MLP neurons of a small language model. Each row is named by its layer, matrix (gate and up: input weights; down: output weights) and neuron, and shows model dimensions 32-159. Each number is 128 + 32 x the weight over its row's rms, rounded and kept within 0 to 255. A neuron's up and down rows have the sign that makes its largest values positive.
After each neuron's rows, "fires before" lists the tokens most often just after its 100 highest values on Wikipedia text that the model never trained on; "fires on" lists the tokens most often at its 100 highest values on Wikipedia text that the model never trained on. A number after a token or word is its count.

L11.gate277 [ 68 163 109  73 158  85  84 165 162 140 117 160  83 138 163 158  95 112 149 145 136 166  58 152 132 125 125 176  97 161  70 192  56 182 163 177  97 130 144 124 171 113 131  98 167 139 190 121 113 115 142 143 146 129 121 127 115 103 144 158 149  84  97 122 173 114 124  80 131 174 143  94 131 119  72 102 104 119 142 126 113 137  84 109 135 105 118  94 133 100 110 112  99 119  82 142 122 150 147 120 155 167 161 184 129  83 132  31 136 121 130 138  90  73 134 130  88 132 144 116 140 153 102 138 158 160 146 122]
L11.up277 [122 134  95 178 151 136 109 169 167 135 115 159 125 133 108  95 177 105  89 132 104 108 119 177 148  89 133 149 105  84 138 102 164 209 141 123 172 147 123 124 115 113 117 115 162 187  97 122 151 115 208 147 122 168 141 173 106  90 143 127 127  83 100 105 135 162 154 150 157 147 111 118 122 173 141 102 104 100  87 190 123 111 111 112 116  78  71 120 142  73 116 119 141 110 168 123 163 135 195 196  78 140 177 199 102  53 164 113  97 124 109  84 114 133 145 102 132 113 116 113 116 142 171 115 114 136 168 167]
L11.down277 [124 139 103 111  93 129 114 165  95 109 120 142 187 241  76 119 153 141 152  93 122 139 122 136 134 117 156  87  75 145 121 141  93 149 143 167 148 129 101 209 161 147 151  76 126  83 159 154 168 158 113 161 107  85 153 153 180 177 125 104 132 115 141  62 153 203 140 170 138 122 153  92 139  42 129 145 135 144  80 106 118  91 111 114 159 143 123 130 201 142 156 119 118 168 174 169 164  79 105  68 138 120 146 118 138 128 170  97 108 147 131 179 112 126 173 134 115  48 117 146 119 141 188 142 137 158 127 122]
fires before: "am" 28, "ar" 23, "S" 6, "in" 5, "t" 4
fires on: "i" 29, "it" 24, "-" 15, "ons" 5, "j" 5

L3.gate301 [130 115 151 105  85 124 100 157 153 135 163 130  99 134 153 142 119  98 180  49  96 107 146 120 116 104  78 115 178 109 176 144  90 119 108 145 146 155 126 119 104  82 115 183 130 169 181 148 117  57 155 184  95 112 148 146  87  89 124  60 108 133 155 149 139 129 137 111 125  76 132 106 172 162 115  65 119 152 117 152 185 188  77 112 160 139 123  99 119 153  45 155 130  71 124 104 172 127 126 140 139  83 126 138 123 128  83 194  82 141 186 116 107 131 166 118 123 174 106  82 200  84 138 141  67 147 122  96]
L3.up301 [ 90  73 165 129 203 173 111 190 125 131 203 119 144 145 126 143  88  94 183 110 173 105 179 107 189  98  80 136 149 157 143 142  91 140  88 158 133 183  87 158 107 116  81 147 126 138 159 128 112  71 136 130 179  66 209  88  97  94 105 131 157 126 144 136 111 150 134 139 157 177 141 153 201 143 107  99 103  96 164 112 147 239 150  92 123 177  86 121  91 120 118 164 117 117  92  94 157  67 116 146 149  95 125 165 174  92 143 117  95 147 147  63 110 111 136 119 143 158 105 136 181  80 124 162 105 108 117 126]
L3.down301 [123  83  97 130  93 165 138 121 150 126 107 146 108 185 192  75 169 113 213  97  88 106 153 108 120  97  91 101 142 117 175 180 121  67 129 163 171 150 146  94 182 191 105 119  96 112 142 108 110 116 121  85 114 155 118 160  89  87  98  91 141  98 174 152  98 108 120  74 127  72 102 107 148 154 136 116 123 119 146 139 132 149 163 117 176 160 145 100 153 138  68 150  74  90  88  79 175  74 158 128 132 136 164 121 124 105 128 115  71 147 157 113  79 192 150  93 149 135  87 123 180 133 171 112  83 162 175 103]
fires before: "\n" 72
fires on: "==" 58, "\"" 35, " al" 6

L14.gate212 [148 152 152 137  97 148 127 165 107 136  89 148  92  93 129 106  91 140 179 136 113 119 108 130 144 207 108 155 189  62 118 115 117 113 113  90 141 109 100 167 158 173 118 136 169 191  96 138 134 112 166 135 107 147  63 159  96 119 100 108 127  91 149  81  81 180 123  88 125 139 121 126 109  79 131 123 133  92  83  98 136 119  37 118 119 116 166 154 123 120 179 132 122 174 103 115 153 163 144 171 202 150 141 173 115 113  85 113 166 145 146 181 111 121 159 105  81  99 170 153 144 141  72 190  86  97 181 152]
L14.up212 [222 100  94 105 142 132 144 181 125 138 134 111  64 150 161 130 149 112 156  71  82  98 170 145  80 120 210 138  71 183  77 118 119 161 119 158 167  94 171 162 106 135 120 125 109 162 171  91 105 136 150 138 125 139 130 134 120 101  96 167 122 126 104 136 124 149 154 102  97 129 154 134  83 121  99 139 177 167 139 146  92  50  86 143 113 125 108 117 168 162 182 206 130 140 119 153 144 141 200 141 157 129  70  92  85  76  71  90  99 150 124 123 137 140 194 106 129 105 146 132 119 101 164 170 103  83 171  99]
L14.down212 [134 102  90 110 161  93 137 114 133 131 155 164  97 105  73 126 135 122 167 174 145 136  98 101 109 137 176 146 130 114 119 140 122 129  95 145 138 188 153 115 187 158 131 155 151 138 131  83 133  75 106 176 152 149 182 169  77 139  80 194 103 138 149 138 158  83 110 108  68 128 167 169  82 162 112 118 171 108 134  53 123 102 133 144 116  81 127 127 193 140  57 122 149 110 124 170  84 105 139 136 158 127 118 193  95  54  80 118  92  85 171 127 125 160 130 119 134 130 202 132 134 121 108 161 120  99 120 101]
fires before: "um" 34, "ar" 13, "her" 10, "at" 5, "art" 4, "e" 4
fires on: "b" 34, "p" 8, "t" 7, "re" 7, "ot" 7

L9.gate196 [124 142 101 194 144 138 134 111 123  66  79 171 122 157  74 167 151 168 200  96 147 147 109 105 102 136 112 151 115 108 120 131 164 122 124 163 129 175 116 164 102  69 154 100 142 122 116 125 110  61 151 196  90 194 141 153  88 132 109 123  76 146  78 119 134  95 132 116 143 164 145 163 158 107 121 116 152 123 163 131 159 121 151 138 151 126 111 147 129 121  77 179 107  89 149 119 128  92 177 188 179 201 116 131  72 115 112 161 126  64  92 156 104 160 102 103 150 143 175 144  80 144  90 140  77 142 105  95]
L9.up196 [ 95 184 147 181 105 142 151  87 133  44 122 103 115  95 144 116 140 186  78  94 124  80  92 105  97 123 203 138 123 130 109 105 145 159 127 137  42 188 112 124 162  95 147 172 133 189 141 130 136  95  57 130 107 134 156 101  85 188 130 159 100 165 128 152  97 113 108 127  90 112 131 139 185 147 102 119 166 112 162 111 173 150  95 118 170 170 145 109 132 118 178 125 131 175 139 118 120 101  96 116  86 128 101 143 115 171 117 166 101 171  60 175 200 125 137 138 134 131  77 166 163 122  68  82  81 128 144 167]
L9.down196 [108 113 149 160 120 157 123 100 141  91 140  96 178  98 132  87  86  90 138 119 160  98 116 156  73 109 120 124 110 121 109  93 148 146 184 139 143 159  65 120 146 109 128  56 180 179 138 137 128  87 124 120  98 127 132 123  99  93 116 115  76 134 127 144  92 151 110 103 115 100 156 136 197 150 121  95 174 103 187 134 117 149 132 210 195 105 109 120 123 146  81  93 135 139 118 108 125 117 117 106 110 165 143 134 135  69 105 152 155 100 117 123 123 175  64 126 170 124 122 101 176  66  86 114 128 162 168 108]
fires before: "l" 20, "ess" 13, "le" 12, "an" 7, "et" 6, "ents" 5
fires on: " comp" 25, "ab" 23, "em" 15, "c" 13

L3.gate112 [114  86  79 100 154 118 152 134  63 103 109 132 157 142 131 187 162 169 165 123 156  94 116 102 127 203 115 182 135 117  99 140 131 150 176 104  43 174 134  70 165 141  95 186 172 170 116 160 145 144  99 134 112 108 202 151 137 137  88 136 107 163 209 128 156 149 132  88 104 113 157 155 169 143 140 129 153 112 118 119 139 142 186 107 158 119  99 164  99  96 147 185  93  89 140 173 119 114 102 106 136 140  87  77  61 117 110  98 170 154 115 183 125  90 127 139 106 159 122  87  87 124 112 132 130 155 116 155]
L3.up112 [ 70  86  73 105 136 135 207 127  87  73 120 142 154 141  95 196 137 175 104 139 140 100  60 100 139 211 124 186 128 128  63 120 116 139 120 108  44 142 116 110 138 150  98 189 126 184 117 163 135 124 113 146 122 119 170 147 118 165  41 128 153 158 176 122 153 109 155 107 124 103 165 142 152 135 126 180 105 139 110 114 155 104 164 140 170 123 164 128 172  91 160 163  94 112 155 184 117 114  93 103 141 137  82 105  73 102 139 105 175 111 148 182 169 116 134 116  98 185 115 152 115 132 111 145 149 178 127 107]
L3.down112 [ 80  79 109  99 122 164 140 171  61  85 107 149 132 101 130 157 117 164 110 161 173  93  56  99 142 185 173 148 153 133 108 154  95 132 176 134  89 143  93  85 157 108 108 137 131 133 154 134 159 114 108 186 145 137 149 169 151 194 101 159 167 157 169 119 125 147 179 156  57 113  93 125 128 123 155 173 123 144 139 109 128 104 121 101 100 126 132  89  91 136 175 166 126 113  91 140 134  91  96 105  90 107  53  97  40 107 172  93 125 118  72 136 128 104 147 114 102 116 132 121 116 141  95 115 105 151 112 172]
fires before: "an" 25, "et" 17, "os" 10, "le" 10, "p" 6, "ar" 5
fires on: " comp" 75, " ex" 18, "p" 7

L3.gate241 [ 67 120  48  79 119 171 131 155  92 126 128 116 138 227  79 125 139 170 127 131 108 128 140  57 112 140  63 117 123 159 150 143 134 161 144  94  92 114 180  98 124 181 145 147 144 129 126 151 133 126 154 108  81 142 159 145 163 174  33 123 135 141 138  92 179 100 156 117  87 132 200 109 135 157  80 106 101 120 141 176  95 147 135 173 106 116 150 177 153 143 109 175 119 161  86  96  89 111 140 160 127 129  85 163 125  76 128 117 184 126 158 142  96 183 123 112 147  90 163 110  84 121  86 112 109 110 200 103]
L3.up241 [ 66 151  55 118 110 144 173 118  50  92 129  73 138 221 105  94 137 146 130 107 102  80 133  84 132  63 120 109 136 119 131 165 122 122 113  87  85  77 150 100 152 175  90 133 152 113 136 122 106 161  99 110  94 160 129 166 109 159  85 126 168 135 137  73 125 139 133 115   7 187 224 141 101 126  70 107 102 123 158 121  59 124  86 171 146 103 147 147 146 144  80 143 103 154  90 117 142 132 114 116 127 137  76 158 106  90 103 135 132  96 155 129  99 159  94 133 139  92 153  91 106 133  83  97 145 124 173 118]
L3.down241 [143  80  44  67 109 129 163 114 136 145 125  73 143 204 137  75  95 181 129 114 147 142 151  93 120 137  44  96 149 146 125 119 126 164 166 104 124  95 140  66 156 142 147 155 126 126 144 127 119 134 152 120 103 157 122 178 150 150   5 106 123 129 134 138 117 123 123 115  36 148 175 106 135 126  81 126  81 134 134 139 106 133 132 171 107 112 131 139 145 125 108 150  83 140 119  65 134  98 146 130 120 134 114 137 133 114 136 125 209 116 149 131 116 166 128  64 184  99 162 107  94 136 117 124 127 128 175 120]
fires before: "m" 56, "b" 11, "mer" 7, "ment" 6, "ed" 6, "es" 5
fires on: " com" 90, " Com" 10

L16.gate178 [119 141  82 138 138 127 127 154  85  42 133 172 139 120 127 168 109  85 140 165 121 154 143 113 170 163 189 135 117 108  77 170 122 135 114 100 103  60 134 128 114  96  99 136 119 108 134  98 129 160 132 140 117 172  78 145 180 143 180 114  69 139 116 132 156 184 116 104 122 171 123 165 188 157 106 118 120 210 152 117 117 132 116 204 155  72 151 136 173 112 108 147 117 190  86 151  99  93 166 139  62 134 160  83 145 121  69 134 119  86 110 160 142 124  94 149 134  79 100  95 151  99 124 193 126 161 103  95]
L16.up178 [ 91 154 103 170 136 110 168 127 137 124 102 168 103 132 147  97  99 123 132  80 158 115 163 170  78 121 116 103 148  92  74 119  97 113 108 145 121 150 145 143 148 146 134 139 150  90 157 123 140 104 171  90 113  70 112 130 107  80 115 120 104 103 168  88 149 130 123 125  71 135 131 119 110 113 103  91  98 141 128 114 124 122 106 126 235 137 137  82 149 113  75 175 160 115 139  65 137 144 110  90 139 223 133 160  80 134 201 122 141 118 134 143 217 185 130 159 111 182 133 154 121 147  94 113 116 119  55 106]
L16.down178 [124  88  71 128 171 106 118 163 141 134 159 149 187 133 110 132  77 114 149 130 174 153 127 100 150  93  92  82  96 113 132 160  87 166 170 141 113 132 119 128 132  79 133  85 188 128 171 107 143 143 144 168  92 131 132 112 123 136 118 107 113  52 150 101 134  99 178 144 159 144  51  86  82 151  95 148 108 151 112 107 184  77 145 142  70 108 155  96 122 151 173 175 138 163 111 111  94  85 179 132 149 127  70  96 112 137 115 172 108 122  90 100 147 150  79 128  82  97  94  55 157 104 121 182 199 126 159 146]
fires before: "an" 15, "un" 14, "u" 11, "o" 7, "os" 6
fires on: " J" 72, " j" 7, "J" 4, " his" 4

L3.gate56 [ 73  76  74  93 183 157 195 147  99  66  82 154 127 155 100 116 150 129 139 119 100  99 154 134 116  91 131  86 171 140 150 185 124 167 100 176 156 101 111 111  90 114 156 136 118 160 113 155 106 141 144 143 107  64  78 120 124 147 120 100 174 134 160 105 140 142 137  86  97 132 206 114 135 107 121 145 130 172  88 146 137 102  94  99 132 121 220 139 121 142 103 104  95  98  88  94 101  90 119  72  98 104 131 194 134  70 149 104 158 129 128 160  89 171  67 133 114 122 125 126 102 142  46 104 141  91 151 128]
L3.up56 [ 67 108  83  55 166 200 123 148  99 107 122 137 165 172 134  94 153 142 130 136 115  98 152 156 154 131 142 141 157 199 155 159 168 159 134  72 186 123 163 117 100 145 120 125 183 120 135 171 144 120 104 147 147  92 109 131 153 173 106 125 137 137 141 113 152 161 123 109 115 158 159 107 144 154  97 127  91 160  68  77 107 148 139 112 156 113 174 185 177 139  80 122 137 145 115 149  97 133 130  97 127 112 122 179 191  82  70  52 205 200 119 155  85 135 100 112 153 161 149 139  52  91  50 141 112 123 143 113]
L3.down56 [105  68  78  89 144  93 162 141  89 113  99 135 131 135 103 163 144  57 151 146 171 132 142 129 144 114  92  75 203 128 111 219 133 173 154 110 106  97 154  49 104  89 136 160 131 126 117 160 130 187 137 148 109 129 143 130 134 160  94 170 145 146 151  87  80 131 125  58  87 165 180  98 153 115 112 119 135 114  73 104 115  99 147 101 140 110 200 149 154 107 180 143  93 111 149  95 100 102 102 136 120 122 118 188 141  64 190 143 133 107 123 158 134 145  75 128 116 120 137 133  70 141  77 131 100 150  91 134]
fires before: "m" 57, "b" 11, "mer" 7, "ment" 6, "ed" 6, "es" 5
fires on: " com" 90, " Com" 8

L15.gate34 [ 77  91 119  37 111 101 157 136 118 109 142 104 143  82  76  99  77 140 109 133 156 114 115 129 171 119 102 114  96 144 187  55 113 146 119  79 107  91 125 156  88 163 121 117 150 113  87 157 129 103 135 121 119 109 154 125 118 148  67  66  77 123 143 152  92  82 116 132 150 143 148 220 111 130 151 155 141 161 128 103 132 132  78  83 137 159 209  98 136 106 161 110 110 140  96 158  92 105 105  75 108  83 110 126 149 102 163 146 127 124 132 128  94 158  84 113 204 105 188 102 125 109 113 166  86  74  98 144]
L15.up34 [154  54  84 147 119 140 100 101  78 103 102 177 189 116 122 132 160 138  93 103 153 144 154  72 160  94  95 108 118 116 130 131 115 182 145  99 163  57 151  97 183 133 115 105 115  88 135 152 109 152  79 151 152 124 114 112 102 148  80 113  72 116 128 122 119  99  97  80  89 123 133 103  91 121  90 138 114 121 101 134 146 104 125 134 103 158 169 122 144 139 131 116 118 136 156 159 134  66 151 123  97 156 176 103 138 156 109 142 160 180 161 148 198 118  12 149  83 121 181 101  99 135 110  87 110 203  76 146]
L15.down34 [139 115 100  77  97 115  97  88 145 175 130 152 128 149 166 144 133 177 121 120 101 126 126  76 101 169 128 125 152 160 134 115 138 198 122 127 148  93 145 111  87 217  82 164 144  63 165 123 110 141  99 155  98 135 132 134  65 187  99 176 153 139  51  88 148  89 104 126  73 180 118 148 142 186 183 145 168 171 100 145 134 136 174 111 108  68 163 153  79 127 110 123 197 134 149 108 128 135 123 147  86 106 132 164 154 156 158 150 123 143 160 139 142 192 152 141  92 145 140 148 137 131 126 156 125 121 112 173]
fires before: "m" 24, "p" 23, "es" 6, "pr" 5
fires on: "im" 30, "m" 22, "om" 17, "am" 16, " Com" 8

L3.gate142 [105  80  98 134 124 123  79  96 116 142 130 101 114 107 124 130 157 105 127  91  95 101  81  74 128 134 189  81 152 153 109 166 166 149 149 138 137 172 134 127 125 185 214 130  99 179 109 188  88  82 135 104 168 183  92 102 150 118 125 140 104 127 175 105  53 141 119  87 102 153  89 185 131 108 144 147 156 120 135 126  84 117  67 142 165 156 168 113 213 146 117  88 118 137 125  59 136 101 161  97  89 156  93 111 170 118 113  99 158 144 139 187 122 135 152  68  95 119 138 176 163 116  95 109 147 151 108 104]
L3.up142 [136  60  87 135 111 136  81 126 133 118  98 156 106  87 138 119 131 105 110 134 129 112 120  99 130 127 168  75 150 160 104 176 151 121 173 171 133 161 136 162 138 178 146 155 112 219  81 159  67  98 128  92 132 145  85  98 172 104  96 115  89 122 198  64 118 146 151  78 102 135  99 173 142 106 144 166 142 122 136 105  70 100  85 124 156 156 184 157 174 141 132 131 116 107 108  95 120 120 138 101  84 172 112 125 164 123  65  94 149 133 137 142 118 109 151  88 130 143 119 183 133 106 101 115 140 172 133 134]
L3.down142 [118 100 143 181 117 128 160 145 159 185 140 109 150 162 157 140 158 121 182 129 123  95 137 103  84 130 129  80 115  96  96 132 144 148 136 156 198 104 108 133  54 202 179 150 134 147 160 180 127 119 106 200 162 148 108 119 140 139 128 175 177 130 152 127  97 108 142  67  87 173 156 140 146  80 168 156 140  95 124 109 147 176 141 137 200 153 146 148  99 134 131 160  81  87 124 104 140  99 173 157  73 124 125 102 128 120 128 129 202  98 164 145 169 199 129  92 142  81 155 130 112 173  55 137 129 178 101 116]
fires before: "ion" 20, "ic" 16, "er" 10, "t" 8, "ish" 6
fires on: "rit" 70, "iss" 30

L5.gate118 [ 83 117 155 135 150 108 135 143 181 104 152 141  78 123 140 143 111 159 141 116 101 149 180 150 112 170 115 147  90 172 106 152 121 134 119 138 188 157 178 118 109 139 108 110 126 132 134 143 112 121  50 145  68  87  98 164 132 136 108  89 173 125  56 122 132 140 146  64 137 149 112 108  85 142 118  92 167 109 159 141 175 170 171  88 155 152  97 132 168  98  80 140 160 119 115 102 133 164 163 129 110  95 172 108 151 126 127 132 143 178 165  90  81 177  93 139  59 124 116 166 122  62 121 157  77  91 149 128]
L5.up118 [ 72  91 181 105 138 120 101 121 209  88 184 117  89 123 136  95 103 181 120 110 112 138 177 136 124 117 109 135  80 171 138 165 105 102 159 134 156 169 147 151 113 139 106 131 108 165 103 169 126 154  31 184 147 124  93 123 114 129 132  84 132 100  60 138 126 122 116 114 170 127 118  79 114 136 143 145 125 132 205 181 135 177 150 114 146  94 103 171 156 137  86 125 174 125  93 124 151 176 124 109 106  96 162 139 136 151 137 140 149 165 143 122  82 173  71 156  93 119  91 109 124 104 130 143  74  70 132 133]
L5.down118 [153 127 149  66 105  87 152 179 182 148 132 150  88  83 146 102 158 209 119 100 115 151 147 137 155 118 138 112 148 115 118 150 101  85 151 144 151 130 138  90 158 122 111 113 121 104 126 124 123 137  94 149  61  82 117 154 176 100 200 110 194 143  98 171 164 128  74  70 139 132  67 151 142 141 162 115 143 167 117 106 130 207 184  76 195  99 140 103 137 109 138 149 139 121  70 140 165 122 164 155 103  79 106 103 134 208 142 127 115 131 113  60 134 123  97 122 138 133 126 175 152  73 119 184  95 165 162 161]
fires before: "port" 18, "ed" 13, "if" 8, "\n" 7, "p" 6, "ated" 5
fires on: "ign" 41, "up" 40, "\"" 14, "im" 5

L5.gate275 [102  96 103 143 159 115 169 140 140 209 158 168 106 145 125 173  81 130 104  82  83 105 125 156 106  63 158 105 182 155  59 151 170 161 138  77 109 114  90 170 103 150 119 124 138  81 120 136  82  79 134 166 153 138 129 154 103 155  99 140  64 132 142 117  94 113 162 125 121  92  95 147 137  89 120 167 123  99 145 119  95 130 116 104 146  81 120 160 159 127 181 111 131 138 117 108 124  61 118  96 106 137  95 142 111 112  94 100 140  78 147  95 146  82 128  57  87 168 102 181  71  69  52 126 138 150 181 127]
L5.up275 [124  78 108 148 195 100 135 146  60 145 110 148 130 167 132 142  92 143 125 115 104 114 128 133  85  89 119  98 207 155 146  54 174  99 139 133 134 127 105 166 123 140  96  85 107  92 112 147  59  81 134 168 118  89 124 131 153 159 110 144 121 126 218 144  81 151 147 124 136 113 110 198 143 138 146 165 121  54 162  64 106 162 109  89 112  87 136 182 203 152  94 135 106 106 124 121 101  93 128 123 111 166  86 109  90 140 103 122 123 111 165 169 119 136 132  69 113 168 104 198  90 100  68 113 151 166 186 140]
L5.down275 [ 87  73  97 152 132 133 146 197 143 146  86 118 120 165  96 100 146 142 119 123 102  55 110 104 165 114 163 126 151 110  68 186 137 104 145 100 220 124 151 126 118 152 115 180 118 151 136 126 137  84 143 182 192  76 118 119 130 124 117 176 126 127 200 120  82 102 123  72 128 146 121 149 155 134 137 177 142  97 161 124 146 167 116 116 195 180 155 150 219 111 142 170 128  90 123 122 151  40 171 157  79 102  98 165 108 129  88 113 131 114 110 125 167 122 131  94 185 133 115 105 131 136 111 118 101  97 165 149]
fires before: "ic" 16, "d" 13, "ion" 9, "a" 8, "ish" 6
fires on: "rit" 43, "in" 32, "iss" 25

L14.gate92 [160 202 114 153 133 121  92 123 134 125 108 147 113 150 123 132 131 155 113 102 147 153  50 122 107 129 175 121  69 110 129 142 188 119 107 133  89 140 100 152 110 188 149  85 145  91 160  91 130 154 121  57 144 136 116 130  84 129 165 113  90  88 175 139 159 167 136  86 130 124 141 146 120  98 126 109 155 126 120 143 116  98 113 138 135 152 173 136 104  44  59  44 111 150 127 159 141 113 137  94 130 155 139 172 121 115  50 132 137 102 117 137  93 110 193 151  75 198 136  45 152 155 139  70 163 114 120 121]
L14.up92 [163 142 152 158 121 131 111 159  88 133  81 138 140 131  93  87 173 142 116 150 114 157 183 195 136 123  63 141  92  94 131 138 125 115 102 167 123  61 112 106 125 128 124 153 199 129 128 192 148 100 155  91 185 144 110 108  87 107 125 126 149  62 100 151 151 135  88 123 122 194 135 122 204 125  93  87 143 104 175 102 117 110 161 187 140  98 152 103 117 174 155 174 140 107 142 142  96 130 159 162 128 125 140 120  42 143 103 146  94 153  87  57 133 143  42 146 134 181 110 104 151 144 127 137  77 149  87 135]
L14.down92 [141 153 102 137 215  99  89 118  96 113 102 143  57 149  95  98 148 129 129 146 101 141 153 161  99 146 109 103  91 141 157  92  86 104 141 145 109  68 183 131 127 206 137 108 175 113 115 163 110 106 105 107 138 156  92 131  91  78 126 137 157 161 110 120 139 101 121 136  32 144  80  99 120 118 117  99 116 140  83 118 123 134 112 116  71 131 114 118 111 119 142  84 150 116 132 162  55 172 131 104 156 134 163 184  90 110 112 118 149 132 157 178 126 172  52  97 103 122 149 125 156 127 169 135 142 106 144 113]
fires before: "ow" 30, "own" 14, "t" 6, "og" 5, "iv" 4
fires on: "oll" 27, "n" 15, "el" 15, "i" 7, "ad" 5

L4.gate203 [104 111 107 109 146  99 164 137 173 105 138 105 151 167 141 136 125 162 149 107 204  96 116 183 112 152 136 133 123 166 127 123 162 123 156  94  79 120 128 130  79 147 120 167 198 134 186 124 131  90 208 142 139 124 164  77 144  99 138 106  61 116 112 135  70 124 109 117 108 163 143 100 117 144  95 136 122 115  99 166 166 123 182 142  95  85 163 161 168 136 122 114 139 215 145  80 130 110 173 164 103 101 116 148 154 191 154  97 101  86  81 118 116 178 144 100 108 125 125  91 208  68  67 135 107 178  87 113]
L4.up203 [134 116 124 184 110 128 103 157 122  76 148 138 143 119 122 140 110 134 188 140 174 172  98 131  82 113 132 101  84 140 137 117 135 107 147  62 102 115 137 166 105 143 146  85 168  64 197 117  98 127 113 115  84  87 127  60 161 115 111 129  97 119 169 117 154 104 141 145 105 105 119 124  86 172  99 120  87 118  68 106 123 124 152 159 164 134 141 186 146 141 130 105 147 165 144 124 138 123 135 152  96 118 179 162 152 133 167  49 126  87  75 125  97 189 154  80 114 121  78 134 184  86  83 116 207 122  77 137]
L4.down203 [143  89 142 172 134 102 127  94 121 176 116 108 147 114 136 133 100 111 149 125 207 128  76 151 116 218 185 124  85 116 135 151 137 168 172 100 120 138 135 149 110 128 155  98 181 114 201  92 104 110 165 121 147 108 161  63 164 118  79 117  73 110 113 156  81 109 118 107 127 101 154 144  75 158  43 164  99 150  84 134 107 105 168 113 179  88 166 117 156 100 108 144 124 133 147  87  76 148 129 158 103 140 131 142 140 168 133 122 133  49 111 113 109 201 118  87 111 129 148 135 189 112  95 148 192 138 119 129]
fires before: "oin" 23, "a" 8, "our" 7, "ust" 6, "o" 6
fires on: " j" 67, "J" 19, " J" 13

L14.gate240 [115 136 158  71  71 173 127 120 155 133 155 156 188 123 173 142 164 142 130  95  94 147 132  85 158  79 122 134 156 105 174 107 147 119 140 171 129  63 101 109  90 139  77  98 160 124 186 117 109 178 113 159  74  45 167 135  86 128  94 132 128 161 148  38  95 115 119 119 104 107  76 177 115 157 159 166 110 117 147  71  94 148 105 153 140 123 131 158 145 171 132 182  62 134  86 155 152  82 166  98 169 104 129  92 108 180 148  76 144 104 124 138 150 129 152 124 119 139  67 166 179  89 109 132 111  84 191 148]
L14.up240 [200 156 144  64 166 128 136 124 132 132 191 124 216 107 170 115  74 140 156 149 191 183 145 129 133 105 132 147 132 140 138 169 140 121 141 141 158 108 122 143  60 103 155 153 162 150 135 151 135 131  86 133  71 125 195 131 155 160 155  93 161 183 182 129 132 169 115 133 106 152 129 171 129  54 115 113 117 132  91  93 118 137  79 124 142  71  80 138 155 113  58 100 171 101 132  62  97 139 113 137 172 125 128 190 123 131 144  88 113 175 137 157 130  95 158 184 117 196 115 108 168 166  88 175 126  85 130 154]
L14.down240 [119  93 149 173 124 135 138 137 128  68 181 146 147  85 167 148 112 140 112 137  83 124 121  93 176 158 116 117 151 140 182 153  84 188 151 128 113 164  57 128 138 126 112  73  87 142 160 156 110  83 111 129 103 128 137 113 101 122 119 189 150 196 108 159 138 109  43 132 131 109  91 160 123 122 187 113 123 119 168 180 128 156 156 127 142 167 149 111 151 171 157 178  96  77 158 109 158 164  89  88 100 149 200 160 103 161 103 139  99 122 148 125 139 145 134 117 162 116 172  76  94 125  99 174 159  77 128 142]
fires before: "\n" 51, "ct" 15, "r" 4
fires on: "\n" 31, "ru" 12, "===" 11, "==" 6, " un" 4, " =" 4

L16.gate185 [167 122 112  80  96 134 148 136 148 117 145  79 179 132 111 126 134  98 141 168 141  69 148  93  82  87 127 133  52 129  92  64  83 136 114  99 107 120 149 187 158 108 171 139 142  93 113 146 145 134 130 118 106 203 188 156 189  90  93 106 105 108 115 136 120 124  98 185  95 126 209 120 141 117 170 110 101 100 152 114 123 151 195 123 155 125 109 162 116 124 154 103 120 111 152 173 150 145 158 126 134 160 211 122 109 101 121 128  95 148 165 128 139 177 179  89 202 105 172 119 123 131  98  98 136 110 176 122]
L16.up185 [152 135 127 147  82 140 144  99  94 119 101 184 111  90 158 111 155 106 144 101 179 110 137  77 158 172 110 102 141 120  88  83 122 108  72 195 141 143 144 133 103 138 197 161 158 155 173 151 157 101 153 124 119  79 144 153 125 110 137 130 134 122 136  79 140  80  46 130  99 161 145 106  98 124 104 122 102 147 123  95  86 143 191  72 114 125 200 185 127  87  96 133 134 166 182 140  90  92  75 104 131  90  94  83 120 170 112 163 104  89 100 204 101 129 119 133 133 137 173 151 130 133 120  79 121 137  87 122]
L16.down185 [132  98 152  91  96 123 127 109 156 168 129 125 169 146 164  54 158 134 177 165 106 101 153  78 112 167 156 113 148 170 151 109 121 109  88  87  76 206  93 126 137 188 141 115 146 143 130 176 154 114 112 192 117 104 130 146 165  95 107 139  94 119 106  89  53 104 116 110 147 187 154 125 181 149 123 128 148  92  87 116 165 105 173 119 134 101 124 122 208 175 130 108  96 104 146 179 152 147 179 149 121 175  96 147  78 118 114 109 143 128 150 110  97 122 177 151 132 130 140 156 134 185 127 149  43 131 205 125]
fires before: "se" 20, "e" 7, "em" 6, "is" 6, "an" 6, "ic" 6
fires on: "ou" 25, "u" 10, "v" 9, "as" 6, "s" 6